MLP neurons of a small language model. Each row is named by its layer, matrix (up: input weights) and neuron, and shows model dimensions 240-431. Each number is 500 + 50 x the weight over its row's rms, rounded and kept within 0 to 999. Numbers have three digits each.
After each neuron's rows, "fires on" lists the tokens most often at its 100 highest values on Wikipedia text that the model never trained on.

L3.up2256:530469479487557475513478429490507442380658488514481510457465554496533429488487490481519441414528436547483510540552457501495507459454498444520380486437548497529481493517524526558513474492510462522425543500541503557623518480458623517522466562449473590510513551513540497548613566532498458520425518554529502590425589502411457465552489522535455546514495534522525495481530513547524501523565508506444408525521555492487558540459544483452568541419461375501476511509492436468455569494444454554564537520399528515520394463474498547522531454490492550497528516462439453513463442469465486496
fires on: ",", " and", " &", " Entertainment"

L3.up230:493545451539503497386434578422497570602526507512510617505507445443527526503562380426505631561454497512509540471526467551509518466524518510511450491501434510535482507556374439465492562655408536473534490615465539569502410545525538478497544449403507485462387524513544474430557485513480575606502462500527485500523477497528465497528524447437514389546526415509509545334492519455501567473559508543473493460523548560442468526437476483505438589540442441513464491590504485552507492534431499524492470505513518490542541552506502572465474480499503503493494452541570569498475506515517515550
fires on: " (", " App", "D"

L3.up1039:539435503611466540519419502548497440451546433500513526460505511460553437414466503515547509547523531474548434505533431517442517513514506414520437542499471536548434554497539486393505449465561483474536520560531529550449467592455483502549446433468485503537447502533561569427521520442501550481444510531476518504496531513535532641412562559468453508531520448497501544553531518465581529492440501475532447577444476581452502442491484468480544467511545602521488476493479500462468443508465437517598426491567569502505568505490450502456518538508396521560535531506423486503483545442462493539
fires on: ".", "10", " District"

L3.up2893:522467518453424443617590478459526485474514527472401517419517444480467433418497489503499522502446502548558509475532549487389573519469577559433503571452517511425621498545515508449478577648547518563559530323441500546497481608573488596539465509494548508362514599491488533561501496466463512574571599542517512502503512505495496539472524506550456532490468501516434518504534538479511596514536519510474469451592354472594397442583483503571476503526447566518492438574503522527542492538582466552422447434522533479492516438491558411501509538473592598472458508617560528480563534511527577434
fires on: ")", "\"", " of", ",", ";", " because"

L3.up359:483459563508573397456480518473528508468596596459488465542573440434738565523436435420521440479490573431478489496508475529503455472514532524516529489466495438453577524574497488491512576511481419488525405503544545509560449407512501469558485530440482459602588543468403519460490446541602549552502526483520501525447451423481547568518524474487509431484511508434500585532510487531413463488576493524474506524520512426504541579513527535554541478532463527531457446463368471438563550539517438462481490552469587410514546556524533534471553508430419504530482528513557487576588544518564585539
fires on: " M", "ok", " m", " B", " near", " N"

L3.up2651:571455536493599479531487569452501452556478535516499522556504433511482550506585429561567435485478465455547582438469500498351521513513564531515521614460550477459444534569466509604528496490629519508406461575565532494450541518551472447532503526464437557439588485511478519439531575403507457542397543556394557484504458500548447450471551504467493479465364499512493447520438534509509559498453498493417419548520520610435487486503406521431474481503564483444529482525506579514544482517588556511536484476479539483431508497460401502485549533475555602509503474481471420417485463506564565505
fires on: "ing", "s", "in", "-", " with"

L3.up564:536519546523504504480494490489415446413559522364471531463497528514512585447519692447514478465496473575510439506471490454507583473499523449529512471482439530518481627557425451547552529492516452502487547549544549444555480462480561456518496532450553488534493568540507411513546589531519554587444473469450497492484567439505445463556509438495510567469450532567476529520436500495504490495518509454423573506523527550531552470473542544490517496439491471448563477525496568455480569546429478522536490390545486516465541619409507573468550476576506477446619549569495469542482410539480521437
fires on: "′", " Australian", "A", "°", "ag", "ach"

L3.up54:546525514535481487553472512510531445628554377463476562543451477459464478461489515449518483538555513560492475556490480517411580483521426454511527419496502491534505432569502535521414478509535435448462544457513460410464479425513512604479487492495455481509411402547490526536521387519414541479421543538515475456476482457450520487502513423490497421554493486485519535417464507508566506550470433471558545532482416520471446495569601534555558491391491478532422515477464485374504475450488566514424470507477531513503516403438593502579485528559534546414560454548493507461561552462487524535
fires on: " of", "19", "c"

L3.up411:544454599541488525596442538502477508553546457490430459479575545445465515524481431549560609438512596541525449518481507553547501472506577481500563404451582486487500470489585450438510492482450546397511524471520516432464419511410467496563478469504494494523551487520468503462513354511526497582545483430614450418497509475456464479557560384506378411449472519570517528547505519531609503374462520460462530573479516452543461490495528428438528462456433499509474558465488494488503519549581458508376454500497458516478539471489482424497426510551571542419418536525471509485475549436546485560
fires on: "|", "\n", " =\n\n", " Hon", " Viet", "ir"

L3.up2692:555480500475543483624450551511516497421450386473457505496559442493482498625508502533447525436463501461472519538560464454556569603491438566474475592354514417522501550579484481499499479486562524525459440523498518488481502511525519473668535512447462485544551498515492496465517583470507541541471463476528606519494550433521439499532469510503558420520500514516493513515500574506565549533465524512493472447437417516529453442546415396470421417466497478442438474548561536509460478504457561523562504340480459505493474497384455520416507597572526544334533429415580534445464506476529515483
fires on: " where", "ing", " with", "ed", " which"

L3.up1876:427491391526494522541433492586561497470499494532451434556578521476439521465422465496504498459434499591514517527522481537423474486494524486463605451519470510593488479491475409444581429504539476494579482312506473540579525480498492449447633515428490550416503599541494575513437559471486540467468458464474523493488553503463492460488412431500473443413533495585504545453522488457497542527529603497450433527484432388453456510542586511443491469520488476540527601573525511431530489518506465447475527519475511520597548556573490437553358392434553435497502446433492404469670482500577418484
fires on: " Man", " out", " U", " man", " all"

L3.up2367:496525564458494490487508372509481560485433492477501541455512529546404431494451473457520581470504434458542494590620487522447585641523492522545498446560466534562520535423608545583428361516534550510521448471510490603483530588472522540432641423519498548448598423476475511582484480596491466457490440513453544505534480432532581492544594381373540447458471501530380367443562518508571422467453380451402567530478523563460479487534466520482536658534539478600534444497522509517444499500491538577525416424452468546529499491400507413546552496495496466505443501482486485509490521529522501471
fires on: " O", " o", " D", "im", "62", "63"

L3.up2348:516462460521501388525535571425562474457559478535466474526483492565517366541567558561427540579463393564493485520559495450511553396391478478538347480482537618517433413478495476580499449551440506560513487464522497509535465584487570523528520521466486532561563555518449465523528528485462484530506558487492540546551547494485508528548500485596517479502525581517572545370516462494482490545420590491444524568547483459501495483556519458477479427479428525545542521537453406473480464472515484509520502574414505526466392483383543508472473518569545527470527489548525509552527506568334515514
fires on: ";", ",", " and", " L", " H"

L3.up1785:399453494483580550544457536562466577518549489470426556537509470585433438536500461545469460470502476516508606544549417391426530469532481491491560505531461540459454559409461518509553575542461579497566534495602492502479567456443494460535501483517518490458470561428505457380562491537452524493508486606518481605532543490492505465450481464478595499449515530461481437493498551388516480523410498571533451508450512496503432471517594481474519544435445533512447542514377455522468488549549512408475461448528515545515504532484514552538607468537475552630449511494501490514501527523441560447
fires on: " |", " to", " ", " and", ";", ","

L3.up38:472528450562614510471544482536453515545501523501488512531574464501553613491473650461523517486486437474377561561510497538515558584543491433621529590492433608527460571456498456626454534585547435513508510513528539513403548588491502527590545546481497474417521440459487610443428493517536487503484488470422511541412557521502443485468402476440484427472486424534497458486461469494541523500486548472504535468463458512527511593573469498463497519493503429484453489532493510481501479550570499498425541551507558534479581441459500544528492510519543376501506406506474556458505435496504457496
fires on: "u", "ing", " |", "if", "en", "est"

L3.up1480:497557416460426457508559512539419432520508480524505490528532578467512487435584470536520521527547507548485502441619438549533479530489585442443482477523454532508574499486467474400566517487540552345481547512482538512474541463478624504507565525455445517511437497525364437541579610507495468454464447576586559522371495482459449441556500437517476473600612467515452609543512596508579498470436494611435514561446442503475555571474539496495514496554474508530612570485484560549517484536530556502545483512478541521465436497459496501464497583464579537570539516487517523488516481586549515416
fires on: "s", " time", " years", "p", "um"

L3.up1351:561516457509513469562534497558492529495522512546482468464488471537499497571518531494495488473534528464403488553584430521487417640488544453448412520574471385479556576541513480448603472538463434466447438534489468501423578486476477430451486511577483514438557465457452450408527519476614462516515544517553458518582478536501556453526542475429456565401512501479465538513496498492515485565534456544537496494512511471621578486403562490540503541518440434552511443535429489498468472456459512507606528510470488571515496417447552446549549480505516497509550498548480462619420487503495507485
fires on: ".", "m", " if", "aged"

L3.up1952:512547479491394529400509545520556534536435534462445582477540541471467477441460484520555426405496466531542464441479446511512553534545511520500519559480463526550488531489520448524594461535496500545460563450524578537430501552524535564523495498427417580502553477543530521384516514530510557521534451436382481586482508578434438546514541605550452578400483583494508484550549490493475572468444536509503548466564473505586464523536516496422572467501559542507500519492531472394509515449539508525600548435514564538416471507551449469497555454503434507565448444503461461562454520449489511415
fires on: " t", " T"

L3.up1272:543493493469528532529542473470503556479531532450402679438532436503525568520454561474435540565477524508547565512451427461484564567527522462575524471523510452536504485445519495551388520481469502522447545553529503543452508468512530465533570566440459466525470449533540538572524555505424519477547557531506494452513490493469393528402538461446582563589556486434409456472490534499523548444466535539496573444547463533484439598412487588460549534611438530573431471426371513493528561535532463559526444506547439437525524459488485509563555484566516507483533582515481514498514472534418512516
fires on: " Z", "z", " of", "az", "uz", "enz"

L3.up2552:561493516535546532441574451472479556486487579467434454471504594454436433534464396520571540450536490451439425486508506541560504536487453500569331427568503486591544541464557534523473497586517480507511494349441473515574543500594514477513465514483374558508472530561543519557477513452445547431496450519502426440592504524541464479480402526496496466482425452504467588565547439508500470559436626538515484487469427501478510531578435413511475559404400474461530499527479512486511559546513527516455510475599517512671484464506367510512564516484491527457472485501473527506418495489443499523
fires on: "le", "E", "ie", " Pre", " Ne"

L3.up1061:410483433496457488482565624478380492505512412506564585432574556470512466509418482508517439462548563547452512406490599594542510513435396522542463505567520517513398597512483503412486391669555562456578491530489438564587548452548465518507425433389524479535496505571453482514392452507531481452440551498460483525465492390537528576501522535552454472551488501514493483433529507517434441604579496534401584500460467506531495438423537491534526492503521451509504476466524520492430469529451476463542457523498592474537518597540438453452552567557507537446448516465514550452572490557519410500
fires on: " who", " which", " (", " that", " or", ")"

L3.up1162:515497451498583525441417487534433524480419456517516452559471534549481475452516458544523464530484526502497546586556520570529478480550557447561483477462392510526533546461482473453483532499468525513509528552545465544479538532453464540567454416491496478470442522532535478472405548432458460617546439471543551460519456432520541482410469396526421487539566535416545480479596523482514489424537552493527454468474462507503437565538531448526541548479583408517570542539527438500520504537502496377445488524448520483496469570488587477534526530548569431539508464470546567434511542504522412536
fires on: "ug", "u", " main", "ing", " Main", " long"

L3.up2897:492512520479563524534514385511482520463523567487488567476544463524478639590470516465492439441454529529466662521588422464512580404495504488553525489548540520512417506569451514437477521582450529478484540471484455479505532496479521511484430589443495384534509537499394490384507525541458493470544481471577542497416501568588431503512513515527497587525526447544486516546512513507496415515539507494475506458512498509521474497445495541469489477532528486528630524463533445528562487516597472571490505486532486476533437520468517512495377514509524493465510445424495665536472562464502524600
fires on: " he", " have", "he", " She", " He", " further"

L3.up2352:487490528498594473498492546451528576418462440485514458413497525404422511477459559491495380541533450513450579447505493527504565516468480481598567547489483487575495451493545455430492445532604544445555433537505508527468346459404476501515474545486434528490545571457403425478549437538480426489561495422572508442458542516460450492499453458494532504521434472477512436450495459554600401480484476533518562639600492593491488532466606523461547438636573590533546427471511546441546494573447485540484519506516472470509521453574504423525467533547507464507531606514496435514494489514486559486
fires on: "-", " He", " In", " She", " The"

L3.up1302:522454515512474460586557546515568463484508510453542451467501509470432598523434499497468493554455585418537471397582522520484452518465518527534502484513488506463520439564522572511454440577543458534496454589424480525462495423442469439547404423534476524523512540489490494520452550519498597464421459469483551469469567552517448508477431447492540528612443499480495441455459488524447551446497415591537493470496512480538518485505512449448533471597548457480565448479513535421553602377509458449506554472545545516437503492577406544617591514454582569449432459482494531483614472490457459507
fires on: ":", " U", "aw", " Star"

L3.up1509:489520503514562480522547552453517490447495509491526571467525504467517558500393437447459539563513538530481478523528544553419530518449438500490480447586504457621483589603466529495478398503561530489509505539548506473429434407461523522498405542475529451497447555511563592551479514539486489516491567558534447503375443426504532488530504509471489500467450524491485478516518511503526618480415466619549518435584522479469480525559485498444453453542497518465535456511528479494475470472476484554497573516395579486476535398498410473612502445552538492539464452487476580302488647468551460537
fires on: " of", " only", " most", "est", " the"

L3.up235:479528434533460535511548546549602433516521564491481428576509542467490432494449464479467557601527443482585566561479503528478656468499440579517487477510523449433514435486535513522451535463519482585463562524489550588466416477520481507565507609504535410533505469509478460484478402465553521397478504517421505560589558552444497547472533525545444416431443522491465502504483453498512450492481497596475462575557565490544544506509568484574534463401471620535547447522493513404439526457518548535530520482544498493525526483531551591497611484416393592527546538464541504526497493508514525519
fires on: " H", " T", " M", ":", " J", " B"

L3.up886:474526527513515434501456527535474511424541479567612563506557527471586553467449609510517491543479509586493464466465425514506506547495510415511400562508441458471507595551521473539496338517496570498432473527424428492420458479418533513515547529475473451549441545476513547508538498506534516455517450505576516518522467543547520592498540455589515455562486466433435598583489581502505533472446493461519537392525507500508622470529531407517446529491447526505490464471425527535529485495527495533539473574551464458586414472571489501474536526522475607491447506408466449515549505528493581512
fires on: ".", "p", "f", "re", "b"